{"norm": "layernorm", "init": "normal", "optimizer": "adamw", "beta1": 0.9, "dataset": "wikipedia_en"}
MLP neurons of a small language model. Each row is named by its layer, matrix (up: input weights) and neuron, and shows model dimensions 80-175. Each number is 128 + 32 x the weight over its row's rms, rounded and kept within 0 to 255. Numbers have three digits each.
After each neuron's rows, "fires in" lists the words (lower case) most often at its 100 highest values on Wikipedia text that the model never trained on.

L4.up343:118075146115146123119138074098211050109117102171166122126161115116112110125156124096136132143119164156146121189133159145072107123077157099124101200079137142140133087155140159180117121148112144136138125145065164085152095089093147148143122121167110129138113095187159053093097105066158187115
fires in: "there", "specific", "it", "creek", "no", "what"

L4.up682:129168164111138136092100161094154145148162122129138156176098121169101088161138129112074110166135121105131132122124126133125160128088093129182120142114135134075164147080183162102112157162106176211119148105096135156189107070145145108088106144165109107116160116147184097141128158108163183134
fires in: "and", "including"

L6.up79:135131106151145146179157113154172131113194124165102125108081131147134101190115157107141103097145128121137116124149152154160145167085089132099091157118117130089123118071146127093072147188094121100102150137133111099096087132125146155129134142014081099120182158103178158148115152131124147129
fires in: "it", "has", "have", "of", "unit"

L2.up215:088115094159127190088098120133077172123223124150125159132091099197094090127133131154123142138075123104157077149144117171171148131067088118091124038120128144152133067097125149141148107112103130122082093178124144162083049152138144127156139083099128155124150105182177039137096071178113123137
fires in: "later", "back", "brother", "first", "homey", "background"

L4.up848:105130137124141127131073147127138093150147192188143217145134162143190126084142151073122148157146097152116104111070160100090190140126050173089143137082123144058136168096189132083131096114077103114120116100073160112127089166149150072098108118125113160121134093131161158133064138128180133146
fires in: "at", "song", "episode", "battle", "time", "courtyard"

L4.up60:069121139157135133125146116122185117110149134142120127163167147153144119188161095090098139112145087109099094182072173152143146143094158121125137158133114140127156083078135141126113100109087099137170152101135175161080134127065129179107173146129126208120061036128123106118131167129155103100
fires in: "a", "to", "attended", "university", "in", "at"

L6.up80:145184142146139114092115138180187161048076119123142162122114110106069185182146102177119136094148144103135074106159174140086146122090079180146139104115160152088145123079104113185140069154129134169123125096116132122148095148139139122142154167136164142179118061202125116116078092141127059133
fires in: "and"

L2.up493:081171082114168135130118170100110150157166067182117187121121134154148150178155140098089079181154107139120122127131151131082120130098069136089141132082167142148140148097181166136113153191062122101128156205069101147171151097166151103121081162133099091091155109157129111131121081149124136116
fires in: "number", "building", "total", "of", "housing", "temples"

L9.up331:151181111107128131115104103107147139117153055141069163153108157126095121169136144097127121195155076137178141095173161101137150140069123129133155170111131133119165124088146139123100162169149092109155097143072111120141071127122151167106143142114100190152108138099144098107123138071145190129
fires in: "of", "and", "his", "first"

L4.up775:118130152172216125077137116137087127130176127148114146117065121140154143161166139117197104148135135056079121156083142168166175101097088085123158132090171138135151190102118160154113160092081196177146152080157129163138080145130169126135147095181127106128147126114203155126121130146146111112
fires in: "a", "in", "is", "with", "also"

L9.up110:114128101149109129119166169199174176118120136057101140121101155129130152159153144147088138179101131100106108092134096114181172176090154162100101178160194150127158121153155116100115084120111110117111117105108196129151051094126129094116167160095114162146085215144099103102091173132107096181
fires in: "a"

L4.up575:144110140145130162139124098190132111077142117150130150087113098215144153197156150115077148097108088099048140120142140146172115113064044149100103138087102138114088094148182156155093153120170151132168135124103147062148118173125130077152124119111114121147157106143128116148093115129125070164
fires in: "was", "is", "are", "were", "gave"

L10.up682:093096116143135144095130167130123121085169173147132194142075145164142163093150130076177100197124103156106147073168139200130186145109124162136196107140186173100160131107120144092083090117109067141134154098156113155054108083066152156128140204091128137170088159103073112121110095124065117109
fires in: "a"

L6.up201:103131084048164140144150129105099144108141103136131152129141127130203099125163117036096132230108130083117058123076117123109156136085134101131154124084157133143179086140175153139116122107109154115093125141114083139171099123145172126129145172093106119137156180099145118134086130114125149153
fires in: "of", "and", "or", "the", "others"

L9.up626:128123179137101124132089178161142164122104116067127192155119106141100104183174143140110116089095162125131155110161172126104126193089082119119114131099130118123095129113125142118120120090169128153075182112173153160165118124067147121086184148042061122143126193132131090010154114079146128151
fires in: "which", "and", "adhesion"

L8.up863:136149112101158133108137171165146132114207132118113150130100108158093100171154142140097053150157164133105053145133087113141135116148120107064126134147108134134156100153108133123104094164167134100137133082107089113056137135069176145109084141124113123123101120093152120112087103129116151124
fires in: "on", "of", "la", "in", "de"

L10.up43:093103188103099127100170134105162169105139140149116139130098053206085055130134138083136097103100139117115106129077111169070139183118073194109134061143071130190162111147123100168120121126091119153105128128109084127131103115140162150108120141100123164118127187142172126136121125090098129114
fires in: "to", "not", "can", "would", "we", "could"

L2.up487:102097145180133130124078091154166120124123091157174151090066121175088167094151132113113118124078108102141126069173160113184133083073140138093116122101181148134106158162142164134138139104111173117133152116100139089157111115129137096174130165143176116108151125167198131147069112096089161162
fires in: "is", "was", "the", "were", "as"

L9.up283:103151145106136153079080145140116133078157166126130114116128151131184075111131141175224159149098113094133088167177073150084147168148132105148085154102129134164141109123125097131105136166081089165158152140203129170158059102152152170070057178147154153100157051103149162085148116141113130127
fires in: "to", "with", "under"

L4.up121:151194184082106139116143157190125124050174149128100142042105144118187140104131148133192175171148107109113090160088165092077176156144113114115169111100153152144178111067147149100104127138085112152162163144125127144077110116100127128149105133056164217128159134109196200132151176103098084120
fires in: "at", "with"

L2.up28:106181128099143130160095158126112172110123115128112131060139121171154101120159133171124137117073122107153076102141165147136115144164109140058168098091086132181137098133167127083142084092136109170085187126138146132059154104175155143109077149146109137184181119141164109135116082146155065108
fires in: "up", "along", "back", "alongside", "front", "background"

L6.up105:150119068143138125085125160166173084108141079150065164067160146053114136051134096099150149129121099170153122129110194091077147130086164148086150077099156167138174109106117098081151144102080128125134118087052129096090090080142143106141133145125103166181097094118102132106089109160187125152
fires in: "the", "s", "2023"

L4.up399:109130101135160127117136151091138110139154153079146130108061100102095148184142145125109121103131109112209103026161117120111192112040156175154129111147120136168138148097167160167109153123084111167124163115100205119145053142146158132169111131078157148161102142102142116102083152045157104145
fires in: "and", "wtt"

L6.up431:067136118146120170156163156069126082146160063103123159102166124090128155113147139158131116100146101095072078151130153149136117134170127132118163098111108147134142104119139132157136147152108126153169119149067148105043130089123146120128183159114078096108100106094197120133110109151098105146
fires in: "university", "at", "health", "school", "from", "degree"

L2.up415:146164094156169156160099158099146165127127129128111186090138142175165144095137126141156134175093102139131113123109212102084072144145098115140073136119131152149133132112114133128122148151138093139123163147099154174118118052148154112144138142129058091148103156141147132135096117157132119159
fires in: "building", "highway", "housing", "route", "submarine"

L11.up417:119147175111085097139112167116184138120170087119143141132136133100141092119197129125168112174148146169128123120121180103110160141155114108169088110148126135110176152142134096139100105194123110185153116138149100114129122112125163098103041112143114105135113058107143099039073145150106142069
fires in: "have", "has", "had", "for", "with", "having"

L2.up706:121065060099155142158134150143154236107113162141122103075126141146093125128160129113084139160085146139148169101129187130111196126085126108117111041092120132110127145117101124153122118104100153140121096202166126130111115169101153140114133190080107104138184140117191059095066120126133117153
fires in: "north", "east", "south", "west", "either", "anthropology"

L11.up98:111074193179115122127122183163145113070153144074118119145065119157152029143147116074161167141160111132091135127097181109131128140132064189110097139108145132171209110100134145122126130128063022144088142125116108140106156059065144105102146118110163156198155123165082166094095126169103129137
fires in: "to", "not", "progress", "and"

L9.up474:117101145132187111145141175150117106113158101073062150122089150154137094141118134096140104133118148161129113076078150154086090154038057132099169139081091148128158135124159102116081159175063144151096151110120123171141076146074150140085147170068168080251094130177132135102140085149116132143
fires in: "and", "but"

L10.up782:134142166112139099112142106193124109129134129165158154191115139136137107088168132167163115153140074096159104150119126135076157119054106173121109176121169139130147155105154113136155092129108109157069092164119149092180096107123161111117143172172118141168069141145121166117054090118111065053
fires in: "as", "or", "and", "not"

L6.up719:112154114158137147178147183126165156142132151113127206053114153089148159065157119145133083172071116068127139088106108084125152127136131176142093069100151147105111106138169097104137125149111150172106122141091116139079108120130134129160153144148059111088141165173092118115083104127059109146
fires in: "the", "genus", "title", "name", "two"

L6.up718:105079059108202129097201130096140112150112122129097187134136135155179093090133136121086071146136095106092109086149117119151132193066088194144137094120141148104123116134140101120148159137137085130139143128103191122078120173089142133112115148099128186120082146107102145037109084140111102113
fires in: "a", "some", "most", "one"

L12.up234:158105159111148111083094151183128191094092103104213169115127125106107118090136128159108139131117118165092128143086126163096154161110152184047147176122150101171182049092123102188079148098130104138095164107114103143159069151096111089144129121154101131134163147155160135154140161138133123156
fires in: "and", "or", "not", "reduce"

L6.up406:113145045155106147108167179120167173087137139122180166126138164100162149109154123109090151191084122112067054109185119117167126150096130121129075112115113135163096167132144142121140127117110110098135169120108098172119117147073139152150095141112172164080080134124107089077109163157063085203
fires in: "a", "city"

L6.up703:127107148147138076128093169102135080154191140105096149119125135091133164104177125091173039218079121098109100111133134108126189160093132129125190053085182159150129121113121117070102150161100124140132105126085172148134115160066144104136135145125160188188132163109168066120129128154151131197
fires in: "the", "a"

L2.up345:129108113132171175048128189080177136147111062098123148150141158110160106182152130119131161167142091122181122152167109134123157113122141081111087132118127128147151162089105153157133152091125056120153089182156094126186050142129209139124137178092113152137103119092171134147122163122140146127
fires in: "new", "san", "in", "south", "east", "north"

L2.up139:122140142099098159139141147104103081145125121083155103136098124075158145056131123105097107123129114103201170151087126098110109223098140144138168148139128128142082180102115160156093050110101121171164143122106156053126168096172161104197105113105108096132096160155140135130085165118211122141
fires in: "women", "s", "men", "rights", "release", "religious"

L6.up419:137125163149137114137097156167116123157211090096195122124126137116156164088144103114112097155124126143144128050181138149075164098098123151159098061114159139156121143077164150135104182112103071172151113133096087100153139065067162095149153143107162104111167169134117123135112180027117066137
fires in: "and", "or", "his"

L6.up232:107173101092124215160124100159125098107154021134107124126161127103132141083155123157122119142159128119159087149119095076120103161124137142143162139121180142167102090129154204100134150147161132175068074062077131094084032145104123129162160138128113126158180099125056137116114126132131092140
fires in: "of", "the", "genus", "and"

L4.up816:121148132114134070076144177097198099094096068191123189115157147172167081141187133117100101139104039103071118196094137203083139132056085091096115138073090135180143079161147142169087085123110105169089085070110114146162093139075164164092122152164125168164091158111187105146135109165113161101
fires in: "there", "they", "it", "have", "had"

L6.up876:113154154129125104151086146184119140147146116101162165111106089181090126161157125065201076151061141096181070087074067184175156175165085138076145143118136149116109141115188169147100148164154151178118114094136136133133081118056136127128129150157098103152134058124124103126091147151113127183
fires in: "the", "also", "found", "not", "often"

L11.up478:080107152164124112138146120101182159118161111145135115099141115138121072094143114137089169155085145071001146185138162113088147157130111213135105132185117165133192067137077126145144137158110116083151122145067141103096097139089138175148095151121122180167123148156166158113104157157100135151
fires in: "a"

L4.up247:112124110212158157155140104105147143075204065164139065093153166088169117126102205108164035143125162111105100127170136130141136115127135097140115103097149104104064145180115133098158128085108097153135104152120146115151135089073139147171145091138088145158123104121137134096108103124111179100
fires in: "has", "around", "have", "between", "her"

L2.up525:114117154110136143133148125187163095073178155093170126112116077116153046125141143136172132117129134126138106118071105130072182192067062158099143115127112144087153107078147090134122142139084112187147134137147128110162084110146117167150139076121126155132163093147167093115129149141097103150
fires in: "has", "have", "no"

L11.up559:123139077155111103100154197121164147136115126171138204140093136143099114075178126062083102163119108106142076139141143112146176161138089116120121132112166125155126111112126102192154102137127084122087059135081129124096106111105131133061128164110065178203072159119118083112086114153129185175
fires in: "the", "s", "large", "a"

L6.up560:123134183153126142098144158152116170075081144141158135121134140200117111148190132102122098105124104108165052125150080146097182127111097146101068126128063134180100080138125116138109136149057095200129075097137114116143119152160151132120126133080111118187174111136145093067094158109201152089
fires in: "would", "will", "also", "not", "who", "since"